Part of a small language model's weights: LayerNorm before each block, biases.
MLP neurons of a small language model. Each row is named by its layer, matrix (up: input weights) and neuron, and shows model dimensions 48-175. Each number is 128 + 32 x the weight over its row's rms, rounded and kept within 0 to 255. Numbers have three digits each.
After each neuron's rows, "fires on" lists the tokens most often at its 100 highest values on Wikipedia text that the model never trained on. A number after a token or word is its count.

L6.up39:178145155083104066078132077152126133083141118111170108139117162057093132123165125159112102162141158122123192108094140124082113115115145158103197072081106165112125075063144145157141134123129170162091123154185139202162113138098167132115118140132153094070114162121128100110084125129086135112085100163140176140125106122074140130126117102090125110115177085104124161133199173125079103155073
fires on: " and" 19, "ly" 14, " most" 12, " very" 9, " or" 9, "ively" 6

L2.up173:134138137152163104098095168177168203156080110091105138162136154131116098131174114089117120118108124079140095113196154124127142157123194134104169078087132139119173096143133103104165104150139179141140098171110115153173199103112098159153089149117101101148106060113108114138114161140183155138084165149126105083155116147069118074157094118182098108154135140182130117094084171147125171140156
fires on: " also" 17, "s" 12, " November" 8, "oh" 7, "i" 5, "az" 5

L2.up1017:153171154135109136121137140135128117178128131133067125108138123193100111121103088177098117133104110136110140165134166095139182136112123122110127195106117102129169144193128177162164119094150091116146064188109114178082111112150155102104178094142094059096110166132124113133118115099178113220204086067149163115113092144075092189116135121056197098154103128062174113135142111148150132103119
fires on: "ing" 14, " time" 11, "ft" 11, " household" 8, "ership" 7, "are" 5

L2.up857:147122185123086153094107116127105150091096158117079156111129153118154180150101117160118127093140121113156091072135107138130123142148120225156119083152121127126191153095199114118141097128116120132119165100121107156160082109133144152126095148086127136132167117122085105139191096090160117135183141072060109147158139106098204135099133150121051070121109104114112117096139187121130128116105
fires on: "ad" 20, "or" 11, "ow" 10, "it" 8, "un" 8

L7.up281:082153117132115186120102143164155171113183159135153109123162182134148089156083085144130145145126140201169141149119148130072188064112089207182137097087084114117136102151116136138181142142159173141075084110155096137161159083098166169108098132083205055076132113108122128150096096099102086143150096157168140132132127106126124118107146139166091143118143178178099176060169156102170133111108
fires on: " U" 42, "–" 9

L2.up483:173107133150127140087137202078164139127118109097129129163115105100187114149165157095076048158135122179143165145135087106141133133093137130105088141118102100110121078180119176185180114114171185134109096111122134140160138071081139144140151098073100116070102115066120055189154146154092150171103107137123136114110123087120201164129168102104124099121154048096159097185143107092129178130172
fires on: " point" 11, "ce" 10, "n" 9, "k" 7, " data" 7, "s" 7

L2.up302:065099146096096166111114115138130139125122028092112109223105162183156112136121087144139114058111159070167113136127119162147137121155134101122117080118132149132133135139135120109168103079142162131058101109163189119098095093193090162121152130126183123165168165101149177151088090140127133143174161137136154145161148090141120202135152155084124146055066126147053147111150108114126129206121
fires on: "el" 38, "le" 13, "ure" 8, "ed" 7, "ered" 6, "ire" 5

L2.up117:114120132094109073154141113147119105086117160142138131114097199136102147093068126168123114103169148157063142097191196127128164135118171112117067117130103191113103128114072047137115119146101076174088107170138118085105144125218132147145112167106091072125136051113075121155131122128139104119091067109160106109125158126157127123120095108140126053083133196136149114134115124121078160131107
fires on: " high" 32, "igh" 14, "p" 12, " low" 7

L7.up711:103140156166125133103093139053090082161113096184104115098183135150082104101124171099170068121164169096171108126178199179074137165154061132168114095105156077145110187110172108138154139095125180084158077114116095131067166107110155126104130140115163129113203141107088127060174072140120103119086137136099095175132148133123146209171153123179144167099098144106180129132108087105121118153099
fires on: "0" 22, "v" 7, "9" 7, "ri" 7, " w" 5, " S" 4

L2.up89:115132056151163142152145106146158134115183140152104076120097090108151169128148091113095048148142127116109146119109156157088096136139082107120116126109181127135086097101171165053145116141155119185073133178114108101097151176097116176184124141149122129162125168181107126122150095055191113119142081145130096102129100063095080102104104148137137116136131107118111153103120136155122138083162
fires on: "y" 16, " title" 11, "le" 10, "is" 7, "um" 6, "m" 6

L2.up643:124113162104125156194098150166107141115149169130087109166180144152185118101130128136161199173141110149117100170142153104152170142148148176126156133110124130170150115221119124142098155119124125119155085171126123168183161139109181077133101163166096106187084155149087121043086130126127159106163136176095137185120113145117114126118148166075099133163124166119071124154111143158170108156124
fires on: " ext" 15, "al" 10, " sub" 10, " part" 9, "t" 5, "est" 4

L2.up178:121076130180106165088208146145138106124188165164123119143152212127112115096058157094127180184167117152135153146175175115067078092135107125154127109084138093104108154111086164091111181162140133106119128167136118131096120112112149105103197160100151133144129114111107216116112143141112130185179148179098107084084169124139098107139084053117133127150077179125072177131110106119163153103093
fires on: "h" 56, "ah" 16, " rec" 8, "eh" 4

L7.up991:140106132117165111143126114135157139088106102117134146158144123151048130158131093194107091068124137129210151189133131133116155163126080147158132116139135148122082151132089134132160120085123105115173113136123151160105105103165159157136167075084158100133030130117132128088143067089087126130136115155131108114142146124124047167141113113136029129099108107155120134190153067115149147148129
fires on: " n" 31, "n" 7, "ng" 4, "ince" 4, " From" 4

L2.up164:138176139140157112113124072088061138114151167114111129088128115149087117086123115097134143169126170103181177121098110149106107148169119081134132158075140126162114105112107145159071162124146062126115146169110068128186128166113158134169114140175137134143078127199128161132143121167050130162149192123114135134186127138133124132114128128059117152158123099121160127092121113076156156146124
fires on: "al" 23, "ic" 18, "ot" 6, " on" 6, "m" 4

L6.up302:072101090149083162118151102162073153134143210122120090174138065139074133110115146132179123141144127138072115118148146165123128220127074118098111077115152133118114062115130075181096193130106161203115133065158150143143163106187161113113160147146099104130135135096097113120099120131110090095065175146132071151130133132134088119138162127106135193111072180098136149182172158097113155118125
fires on: " al" 28, " des" 14, " ex" 10, " Des" 9, " Ex" 7, "ex" 5

L2.up176:165125162077154108085164135184117167120049134136160135096145117166109155130128122137070143091122057134118205129071183071119117145169083102113112156138165132056115104145125193135074132119102110199094074150139157085074125104155161129148153150136098169083135141153098156143128137122139082127183126107147178125106158157150093092111155117161109126130095111071137088167165136150115126076137
fires on: "ate" 13, "ot" 12, "t" 7, "ow" 7, " time" 6, "ary" 5

L7.up762:118099174167107136157155131168110107144118180159113161105138079076053080063090146139204153171134174130088160125080163123167105158132148097122079141106174119109139122128159091099137056111111156117098127153095151102121078120122139127132142139086069108153121148095168083120139153123091112099218089123124140079128110124127118066099136114120136126106181092069128145158169145112130144091127
fires on: " " 26, "1" 16, "2" 11, "ed" 9, "able" 4

L6.up93:112163103175111145156138104142128119135124176117087150145170127102138139106163178149092142100160140159124154144176172173112132176182152145103131139189104184115111174114091106108138170092186149067148132163140127107124124125167078171111154135145124128146124096092131142158176110107086100165156114139106151160105172059165157094128112146143172095135152157158116102153138118131144099196158
fires on: "h" 20, " D" 14, "ial" 6, " Wh" 5, "up" 4, "ore" 4

L2.up46:141099111162101115114155178178157166143157150148141106133120105181112074161097169179172116130141131073177149151089179141102097130104042152155126092191139131080132110103140151091160121118158126103086117167103205171130125105114140110140159102163131139157144073103125163129152130063193101119130162105116125149145123109157125136138150113153182141161130116145111136135121121163159102191063
fires on: "ing" 22, "es" 12, "are" 8, "row" 6, "ind" 5, "ord" 5

L2.up527:164105200115124088096200160084146130052133149146150126132137135129129128076114126149168142133124155112169120112120162152102114115125096127125097142113153147134109147151118093180169120073118146223125067113103138164111123151044207067167146092114154144144151121109089089122121109059038188090157103140150138142160157144161139121105118162112118064058086145135135114101166172158114120171182
fires on: " cl" 15, "J" 15, "et" 12, "er" 7, "ol" 6

L2.up889:093164160161082128064139062165125094116139164149093121132140055134127140187125150111140178157128177132154168115123144103147071186157165129124146147114132153164150093109100137113122150145142141150107173106166143107092111090139134178095181126129138121097091156089080088085158148119094190075156167179171083140158109134080132172094086152082112210055143092049047167051154170167152132131147
fires on: " of" 35, "p" 16, "r" 5, "f" 4, "ides" 4, "in" 4

L2.up605:182067085163154065123110093166130195070135144089105086070113130139109137104103110131162100125121124156114154118145120109124091086154067150142136120090095139139118157075139126140167136098126116140106136133139099090071107134115098103088143155133117154149170230194079111096142181157117124123132142177155117160165124138166146133124105102153176111112139196150151135146127183153079123104136
fires on: "od" 16, " ;" 13, "ur" 11, "es" 7, " also" 7

L6.up106:118167145105136104173124123155106124129109181092144079159098084080102153135248096132145138132105147134084131072157124078163164129132199111081137111145118134131127096118113105139110158116120168137178165112116098139115127116147153118115156166182087164230094123103106184096105201153083141089111085131118148158165152131072163124095112096161125151121180136167192105140142151095064095128104
fires on: " \"" 35, " F" 20, " |" 7, "\"" 6, "." 6, " f" 5

L2.up667:154098108088126119081079127166086127136207110125103169179149154128084158220100143039180161211150127121139141105133135090117095138097140153089147096184133115069094104073089164082090233136176107121104147094148104186091123121085130148101152090124124129128173182135178118172147117115168199153134163142080169151135143091123121161144062101169116130079177113114128113098126139199076129133121
fires on: "u" 29, "i" 24, "io" 11, "e" 8, "o" 7, " Ju" 5

L2.up290:125146107072121106146154122136137124082134144164080117112156161124163168121131081104144085135132142057168114079067058130134129145137138169146139083093143131133152108132128149101107137156115066102130122129027178107130124116073143179147144124124113135125169138101137174118131117131109094126147112159074121045136151121079155141160186128066137117105104146116133135123145133189064155124168
fires on: " Con" 35, "un" 28, "Con" 10, "ch" 4

L2.up207:096124100220112124159131110153108152117203117101165152192139151078160099189139125079164134117068138153115110164169135153213145117156124137110157144102143147097148096129068090169126179100124144158087145088126072114156172141132116167051113077124141117163138140110102167126168145132157089133119124113157090138134157192076166111173152160105111130076166101086138163115101126162096185124161
fires on: " de" 13, " Des" 11, "if" 8, "t" 7, " des" 7, " ins" 7

L7.up630:071097144102082112106178109151134095090113110164242078195042138145097144082185114087152147080196089130093102075208131167125088074175142123136144092146126125114184163121109084165125136157137136117151122146144143121090127157168145081151143110098159083147156123124100103109080160151138077165122110146067111164194094087132076178131152118140194149134187138180142128143131114078146048122166
fires on: "ar" 22, "ic" 10, " (" 9, " inf" 5, " h" 4, " Inf" 4

L6.up81:120139192127144086092120108182106087143154107105142118201113071086089128152165099130129098108161111132099100131173093158091105124105135079156138115164129081090109105099115112147147030138106141130147086204155173136115117109147144108132076138168177081187181151113114082124093106114144118079115078173106109127093094066080159189111089090145072139100144138034180143143202183148133139104111
fires on: "ly" 19, " is" 10, "'s" 8, " well" 7, " also" 6

L7.up484:143161123152130147078132120101136097135140091157102090134136105162134193136128061101062075141102087176120176128095119168094111120099127139098056141144139123132188097141148152154150153103083166144110118119170207168121103142155104120126195135096099117152102122134054148164126070080070109075142145121192125093162071114116127161218147124157138108117117136091173137127157104126075116171127
fires on: " L" 18, " h" 10, " w" 9, " W" 6, " n" 6, " I" 5

L6.up191:147063079174144113203129138117148142121102149091153168108163099144113150125091116116143166073108105184129154119152178121076111097130105118135171109154145135160103130060113139085081138133147105121090155127186062142140155117128155100160133187124087100134119167127143114195114137097151134128128103164172122129082140165090088148156143126097104088160129152199127138133060099121122191116124
fires on: " " 42, "\"" 19, "'" 12, " (" 6, "\"," 5

L6.up609:119138164170081136188107094122166181133126079143201174111161164137112152116170107156167155131171172174156098112173156157083111194100128097124134137148134157137127134105105111073118135132145102154126117145106120114177108110153138155148137112104148087125114147133109184094080102144142116098106147135185129115089097108059170161099094152032119049157062181096085114094155167150120175134091
fires on: " the" 16, " its" 11, " most" 9, " only" 7, "er" 6, " his" 5

L7.up79:142135124102138182136128075110047062134161157129139151162140130134133138106124146183133162107128141112168171179182154112125135118086146154109160116143119137130130120110149151172113187044089074122108123123088226133151114177120143078134138174205090139114118163082122171162183185174127150141173120095134155104123157171131086149161111144062116140136112104158244135063108095150142091150123
fires on: " St" 29, "st" 18, "w" 5, "um" 5, " st" 4, "St" 4

L6.up376:153106128093116113038102127131166088157127165142183103185098120188093172148127142176123110155162171134078098202154083140108104108118139156172104121143118112136180108086210111078130107113060127147114143121156115099156136153141126120146169186131184165138132081059140145139121155089100124133119139122165170127175122137058146176100155126123142099144137174127075144138095138158168157108142
fires on: "it" 28, "he" 15, "ild" 7, "e" 6, " her" 4

L2.up8:136126145166144111055079142157190156133163110071133166171117149152128152126094152159159082113146163148165145182152139156089145200116087099054137065130164109123115136107101155110125121131120096171131092131097123159100171112144170243136086106165078104149104104090122164152081115170067160133037075129168175117113109120097178134152119111153068108059207103123107117148121136125095107115134
fires on: "g" 15, "n" 14, "ig" 10, "e" 9, "iam" 8, "3" 8

L6.up492:065140142127166146141180146127135152131089150125134171133155125104111096097171125137100092146137162117103084112114139139165137122180066171110082071119120087114158100180126159104163083032107140153093101138118147123134100183149117105077118109130094096095142101072154164129113145138124098072132186104126166103131198121156115108141068098184173112075164143103137167148108126110141152186173
fires on: "a" 14, "-" 10, "p" 9, "ap" 6, "me" 6, "d" 6

L2.up85:126075161153135170145115104131132153102110149111099117184104129140125132092111138099163063099154200088155120135086080148120201130177096193108181103135116106122070083146183127099168146141083205083103119100139149086091113105129165120172150098107068137146118150156126101091105100095078147172160200105128119154154159155103148161094144108118081169086146122148067158174156101111104102101110
fires on: " place" 13, " began" 10, "ister" 10, " in" 8, "re" 7, "ue" 7

L2.up122:144120110079140181183099148133145130094161102120101164138124095097083077126115074143121093151148090177136182133161113103142143134186104172099189107127181128120117112138105217049140064177088119132079114123196118129122128105064181104172129133099112110063068110141103123124135199177106095181127180156080161144148147128081182148101071099148126170152113119131109129105078131156155112115149
fires on: "y" 17, "ast" 15, "i" 12, "ic" 6, "ater" 6

L2.up485:120117184133139119144121159126168187141184104161151126151169103129096099191156151057097120120172117137103174128125102114130150186158118184093126147140083171087150112125204165161114091124162141099134157109109150126097062069138107165170144098162076092124101141077105131132145100181129146114130134134134184067186156060134178142156161117106097204167096141125135095111185112125110144148109
fires on: "k" 19, "in" 12, "t" 9, "ks" 8, "ire" 6, "uel" 4

L2.up92:153122077121110134128090180135133205078145105098145101166148084112157113132151108055175153142190085170142128146169215155141087067142119134183143125143142140163147131092074158173095132118107063130129141119143098108138167120106110125101115204085112174139104144159124139197070145145190148173153101135106094100148138131074101116115081174119138105157123098127147131132137086131112162104174
fires on: "0" 16, "as" 13, "-year" 7, "ific" 5, "|---|---|---|---|\n" 5, " at" 5

L6.up843:128147132167104156116145156115101160142165157144123110113149084155165163136123062190151182124133176120114144134148117178072125048155125084163065105092129096169088073165181168118142145110138081143078138077131153120122101174128102106132174110075157165132101139139172156126130131163123132127125154112143134131152204103043120156122068126145084089118129075086045129085104107105100140135088
fires on: "y" 27, " of" 7, "ge" 5, "ou" 5, "dy" 5, "ain" 5

L2.up690:070183164148107140077116139174097123156145156129164105123173115204136114121118166157112164124133136152136159101126136134155037142143155156116130114122172147152116121172127136163095092149247157118100164170151073046085127086092114043159189162181113089065109159137142183123099102122098158124119118099113099135119136116148152108094179109176144172155134124129162084125129151096197121124143
fires on: "in" 32, "l" 18, "'" 9, "al" 7, "m" 4

L2.up264:141086119163114065095118107093096121117193062132116119157106192142190149157091139126159141183127069190164110150187145104122121096166165216126105124136137126124131166154134177158176101095157159131073104138142146145134106109103132067128130076132100102113102154137119160082108114138094128107128116149146150146124166187070109052174127138145129152139186132151105112160095131133121110108098
fires on: "ut" 37, " " 9, " Atl" 7, " in" 6

L2.up227:122127109107123160121098095092072167130175104093128104133110132234152116196137143129127161166106125100124157198124151127145115137163126109138126127138077149169095121127116121193169118141078090092098115113144105160091133085083167122131055107089124142129081107163153175159142149125105143107170128132098087159140173153118104079049138165155119136172157155147080175098154088149119117103184
fires on: " " 41, " in" 12, " for" 7, " goals" 6, "ins" 5, " against" 4

L2.up743:120140180069132103142126121166162121082172141129131112107105098105157125109087123118087177135117119183145077144190176162120065107126127125110073144089135128122123124131142063146164119115094089154161087136117134121134145123126162142107181125129111134103108054110105068088098119154118142121156144109132162131135141135157113098117106153112103131133147155126095049115150174136144090127092
fires on: " Ch" 22, "Ch" 18, "7" 14, "ch" 8, "och" 8, " there" 8

L2.up885:182123135175111159109120103103137145160126104092104121105150114096151125155048040133118091118159148194167109174148118116095094173131103145113162095103155085133128106102118124116178156179170133085113144134096078138063156187088163129138074156099136095129085085126071112110142142136076153170118111135077147135131113141096103129161134131111156134165164115188161163149170141132133143144107
fires on: "d" 26, "k" 12, "nes" 7, "ith" 7, "ys" 5, "hem" 5

L2.up818:107109119166151129127126112147115127128188098141133185143138090092102122165168087135125092133114093061189128131117208156141072153146131173099154133125099087134163091048180138146112115118062175141172135136110137137103109124086071093127114033144147123155074079103183097095138128151177187118118166112127125118102144089113123078187102125167161120109134141142109075083187062187176126112163
fires on: "in" 17, "es" 13, ":" 9, "is" 9, "ch" 8, "ro" 5

L6.up909:130095144167125142084183146162073135182146136091114112149161138125103095113139164127148112087145174118066111140096103152142131159111105173149133162121160141124098130160122105169124146103115134152121099129145111141143135130126137211195121113104120178132109147103091089112094124063132133108126125161167119124148139118140174128110099197121093163123136119126067164187148138061129102192112
fires on: "." 44, "p" 8, "k" 5, ")" 5, "m" 4

L6.up210:154186122088122100077157103090119117201138153103131123151115153155045113104173047129168103095159181203154119125074157099129170085101095131112150091070152137184122108159154148120067133116154190096140069092121140157111120123157115133141140145126141119114130101116128109095154134111116077144120096116107120159114151144115108087094176133156100155132110070123134157146135078123153129087102
fires on: " n" 24, " qu" 14, " ind" 12, "n" 12, " /" 7, "p" 6

L2.up910:147123143137206130205207131193130078124137138138132101162079145123111082111089204121086067141160147171119086148149098111170185136111086138119184097096187076117090109159172174150115119130144130132123141139114124161108130109156148135162135119106144113139060145111055110199112074131130067080172104155093117176126109155150115112133127117166169139172180081156095093146137137159059104099085
fires on: "b" 21, "'" 10, "ing" 9, "th" 7, "s" 6

L2.up388:149120146172155171154209114145168102152098151120111132143141101081111148121176137113128117143138128099123084112141088146196144099132124089134148094183084072123090124096180153088122143140108125158114144119155115112153113158127218226103121139093089162091060119150129081225141135154093180148155163144139149120113182138147201132180090088135161133091129072148143076159143174124160200087127
fires on: "l" 19, " |" 15, "est" 6, "amb" 6, "ar" 5

L7.up470:094122161062135115129139132132145130127122191111107073080149143165096146172122100163209103132080100128157176121104120068084143119150146183182072135115153166126130120115190165104143092127155157136140091138120118116106074150042135037112180140198170076159122178099098148120140096111082131172124108142087154178092118138151133154108123120167143089071074131142161152092149090131125090151098
fires on: " e" 25, " E" 23, "ro" 12, " Ele" 7, "ra" 6, " Dire" 4

L6.up102:164075130137114126141068139167122156134056121175102142152090101131159098044145084115134115139193087157126171113177133110091131104132091161134162084094170081167091096089110205111161108146093156116144140093127152114201115164109090156169136120164144127140114117075080130150132137209176138092151152125137052098171088137120078124153191107119075120125140055076127125122173122122161112120144
fires on: " G" 38, "1" 19, " g" 7, "g" 6, "5" 4

L2.up165:112167120126130114082120094091188152140072097133183103130126135128108195086173140189118167161093090179125094166143099103158168137205131115132142177176118122085097155100078121148128105095160149123112145158145119119137175142134195127078098133138101092160084135103115131150123122177068130138175174078155103097169118088120125141143098133142121117082153128069137166131145160182095143107080
fires on: "n" 16, "d" 11, "man" 9, "z" 8, "f" 8

L6.up964:087157187119106140139120080125095154080084118140117117123118152139153156061165119152098164153125124113101146157130132150126189137196164073117132114093126111152156101127099076048083119157138155146079192089133141156150141151186161151169185130120169177178125113101136143156108137086134136117097105122124147133142145125147113075132128144116093153172032142153138109064138114174095146094085
fires on: "|" 17, "/" 14, "-" 14, " |" 9, "R" 5, "." 5

L2.up735:167128135120191159136093082126091058090103145152120137081113123139079124108177127099110101144175177149121131099174120137181098175086151124144114161136129138126140135110072114087146163107169141090103200067162160180202120141145104141109163121142131162178125123117149103178106071131112086130151129106087112091157137136104119101116163125130150198102178130125117123108152141113084119064140
fires on: " be" 27, "ly" 12, " not" 9, "ated" 6, "end" 4

L6.up2:105118146186131190105184120124057094070161196146192149126140112125088156155105080139079158086142169087154154112176131142142172156169155136060113107144133126075168106102097162081139158133117115137153088127114130102118173179138153166161091085215145096118079158109107205109092146111092130170115087163148065092134110064103090110101097100151103068075080167125183214108116151118128140098133
fires on: " H" 21, "H" 14, " J" 11, "h" 10, "r" 10

L2.up395:133117100144166161102081166162137116171107176113147104121087162111158141101128093156132094089169154143156188120061170137131124116136078136155132110108123156159126126060123106212128162149156125134036120140161121113101146170124111107132127152144106125094061122114042171145116159138145132172142132100172169163224130199114138109093083085143184165192134139083125152070102136204136122098093
fires on: "ing" 30, ":" 9, "ish" 7, "ized" 6, " in" 6, "mar" 5

L2.up908:106116147130176133144193094131137119113122113125104120150136135129119088072080113144124140110177103163127156148112124111118112140149181119185131081093201166188116095110075127078115110155084131195099102149123172148168156127166133141168100092123113083149183127127100152092138154134141177105130147163084148137141104129098155132150108133148098131130136119059152156098189132137169111131156
fires on: "us" 15, "p" 14, "ish" 12, "ch" 9, "ed" 7, " " 5

L7.up126:127133120091082121108145118213153135038092103123124067139095195097129098102113144175109080114179150158106139114131114098110076077150193132164104146108120143126062167100079125183186113142093129059088093118124154147126078128131102154089157147155119132077077108113130111055135136106121134163148097149134140150146152109169067095110110112122141141170138086097134133149126172115125155159157
fires on: " ra" 17, " th" 14, " ar" 10, "ar" 5, ":" 5

L2.up330:150134129123194134139068149234123174177099101097123169084104065084120112202124169151128102093087189132117174115141130138099133130141079189130144135180127115128122095165157076142183118106127138135147151137123147148140103094134145126121160167168116134154114073128207135147103127118117134098094124115116124168160125121130122142112109149202150109132110126093140162122071164084110132119104
fires on: "ad" 30, "h" 13, " Notes" 8, "y" 4

L2.up695:156121176091128180106137130125116142109151101099138090079188081080178146117097127086121143149141149127132091094054129163120115142156115170164125082128097152096127146101125113114127107160111081150177155085143046130104119149156095117107080080084103159094104098145162106116104113134151157208124096130173158071101133164100137108174151180107174132139125166157165116110151127079090142104098
fires on: "r" 40, " of" 38, " at" 6, " in" 4, " on" 4

L2.up906:128141141186129114123170081129138145077165171100096166106128128114090149117149134183089143088107128156068194164089150199110142092117143127212139116145113101069132085171095131170116080152082121104143120154138130134156184168131154174121160164124075100170085125120102127151095116140150125093133137078110116097119061135154134147134128086058178128121130098100157162109124092122121144149130
fires on: "b" 16, "n" 16, "z" 12, "c" 9

L6.up78:059099158088124192206099115162178104145166136136103156136062129150147102145111085116158125122141128089167132100158184184072171137132139117104120147153121099121120082123118076108215169144093152119116128101179172127099170180172145158167222116121107074122110080117180147119120178167139100103127131108142187118143166177100168143164089101167140092163112110142092094099056116144099200059191
fires on: "-" 29, "ne" 18, "re" 12, "se" 7, "y" 4

L2.up486:166167082114162148100081142134131126204076131135106114129134130113158091082082158107155118119166137109113110184040091090075130104183114175095101157089119153081125122107128103115127124152143079140142108087086110157164141147132172100088146081149071126153121130113061063180149159149090125164133169154117159130172126241157097151109151184139137162127147139120092098176151083130100149102117
fires on: " of" 37, ":" 30, " in" 19, "ie" 5, " within" 4

L2.up157:133149160159201155120169134152103106100152144094094090148109141126090156139145101114094037139144078109055096096166106163201103188146106133165078108120081113084066136142111141121099155154077109083104159102123092180135143116130117109170116130107159179159075087116104124127205182139096131153149142137167153114119175108144109076137100096131091124118176094101142137120133131105150124112149
fires on: ":" 23, "'," 22, "urn" 10, " Website" 8, "ur" 5

L6.up934:111146102207183165138093092171119227132193101113153141132156189120093142107116121175088114107173195174134105099091155164124096123114173156114197166140078134150124151178105143104065099160126116143179100107095149174138105152131141117170098182167078156163199230106097151182112134138070112142132115140120139120097098166091121118115126126141143120075132104172150123136097090143122110145062
fires on: " St" 24, "St" 12, "T" 11, "st" 8, " met" 4, "ust" 4

L6.up459:159121135090075159161120139072143103154145107092137123178142067154130139111113101168096152155162127222097145120085107057127152108074131135094128112131086072105172114187146138081113152112161077077140114120127067105115134091123083122142118082146080107111137130101118076159147105093089070136127144080032119106076171122091136159112151112109092185169170156154122181146100129100158147088116
fires on: "ne" 15, "one" 13, "o" 10, "to" 4, "ro" 4, "a" 4

L2.up162:109154128104115126105140092119087091174093133080075089096136124062096071172163143132133112138169122084105128169126147087134165135122164149151109132146076171100123073109113154152144164120131181115130098095080132125110129145151133056166207095127137116084070132133120121142144131109064140131127140123117166139082152176118088174097095209148145100128139051089123149136129143131131110167122
fires on: "ed" 30, "ate" 9, "ern" 6, "ly" 5

L7.up438:134099167144141080114194067138118102147195139160128152131104096059161179130083138173100155120182148158067138100157184124157140161167135119112070121110195111121132088132182139137201171157141135122109100162080105112174154097125070142085147110168123149080133144109086173137147202126077140110119102096129122172129172096093111110169170117160158091102089148106179126194122105070137186113164
fires on: " S" 24, " H" 17, " B" 12, " res" 7, "h" 5, "H" 4

L7.up724:107090074103058097113181061180165145130082167147165121106125128106140144083126136134085104100136111157191112167131139208117070180149137113153158126144102126151077123064128110084115126144123141153126175112181102139056076107138113143112076141106135105153143141097155101129136126143116169126167135166077140169114164109172153134100135128106139136076118116139083157115148120058167130160126
fires on: ")" 23, "th" 14, " No" 12, " %" 9

L7.up312:123082138123147133122165152148097124148131137090076170168117133136084129070151150165132172149082133101077130060122129088073119157129120113093152091082107100207146078156120081120155122097197115110072129089142098145136151074141084098088092105097104081072125149125104052122103092083059164057115144150090192115123141188170117184125105141130091116061089158123106136104150118144128092176137
fires on: " and" 31, "a" 25, "o" 15, "p" 4

L2.up446:177161116108148112088155115186163199059121110143114087145139150153118091087143133126188212156120118162132102150108134131181194099121139146151112127130147144093094140095130164126156139220108156137095140133116103147153190111134164131149172136124150095091134130046097114135139122117139131085118095086100111110084144126100111118160053087147175104142126108128100104106118151092036097125099
fires on: "ish" 15, "ur" 9, " German" 8, "ian" 7, " American" 7, " official" 6

L2.up90:165116108081122138037170178160073165118156127111184109152122134133101119124165114139119144150195086159167100147144129083091141101093115124100134100113078214121140120153135137141136133154154107127108076158126123108160144168154056097103145102135103057161114080109159062112097068114154086094105103086131129113070152151124065146104153191154102134079117097075103126176093092117123112113125
fires on: "," 49, "ile" 5, "ower" 5, "if" 4, "om" 4

L7.up318:160167142076188084123101135159101138153144092115122191147096110161058091093160204174105124176082144160127111134141090135116112143149211168084132110106104165093125142135133097090113138142126099130162151100145174148130121151171151171090089131099067131166148097133085064132155166140148163097109116116138126192113171148103175098139110104162135120145136102158139100058116108144112091153174
fires on: " and" 17, " of" 12, " to" 10, "d" 9, " Ad" 8, " the" 5

L2.up845:113131105129194077134160159112147153108147193116090084098123184153120065152068137184087137055115097071120103139098145158118103128136164094120175125089106150136149128091126119107146120150075170086081163132085121072147128066145178137099158133165113050132159190115040138197126134053127138120118119076137174171121130150143124105139133132164157106121147130139130080131064124130121088121174
fires on: "z" 14, "ure" 12, "es" 11, ":" 9, "id" 6, "ur" 6

L6.up855:130183132106113132118148139147102110139148165123160153118091146071095149168135088115118115183103099135120152153140092148125106131100073122168138091164122138114173110117177145101152053103204082089166113184117158189142153114156121076136097131133102083126117151075134118089152103100079158100147108126116082130138142103082069056131116119134063063112117095115122155140191126162142134093110
fires on: " very" 13, "ly" 12, " more" 11, " some" 6, "'s" 6, " less" 6

L7.up67:138163120160153108113139134157117122124103179128145127105163109135126131102070125126101180127097149070191133100154152095156088142066143117104164144156095112161164146141134154123106154109089106118058169121093145140087121143074137148100140171148071124122113165090132106084160100115126131145133200143090137135085139109145128104211120130131098067074132147180082113164170087082153122186113
fires on: " p" 19, " st" 11, "9" 11, " St" 5, "ab" 5, " P" 4

L6.up621:078128089148177149108152141170159140139146128119111151114081140100145143121096172130180140138127138142106158204102118118088087151153085131130093160170157119064120130120110071137108078142124084159112144103137203163100121103130086135140149110111166077108114137098136096160105158167157119117133167160144170137115084105124133121135074093105121152098165118159155164085090089128142089131169
fires on: "e" 19, "es" 8, "me" 7, "ia" 6, "at" 5, "ue" 5

L2.up404:122097175131140095085140106148112159145114158144151112101165151148119156092138208143133187150090103135171157159166172087119116114185089147130082110161089122130110148157116156118144106116173110132115088124100164142129154094140059140110103107163153131101110073120072108111147177149131181169112084148115172120110084077089121110116150197110129058103137143156117079187183124144114190143124
fires on: "n" 20, "k" 16, "r" 12, "j" 9, "h" 7, "i" 7

L2.up499:115217121147185101122230076118145121101105133139151104118120186156131178047142130101133124100128143097152091196087147126138117101130192151149192118096092142148137189144043148136084100136117194094189128150172091105131108122135067109113147063120102108123084142143080119138099086119148061134205156053109078089112141134156137136143138106111160144142152148141113122089156155170090076102140
fires on: "ing" 20, "c" 14, "l" 11, "b" 10, "n" 8, "d" 7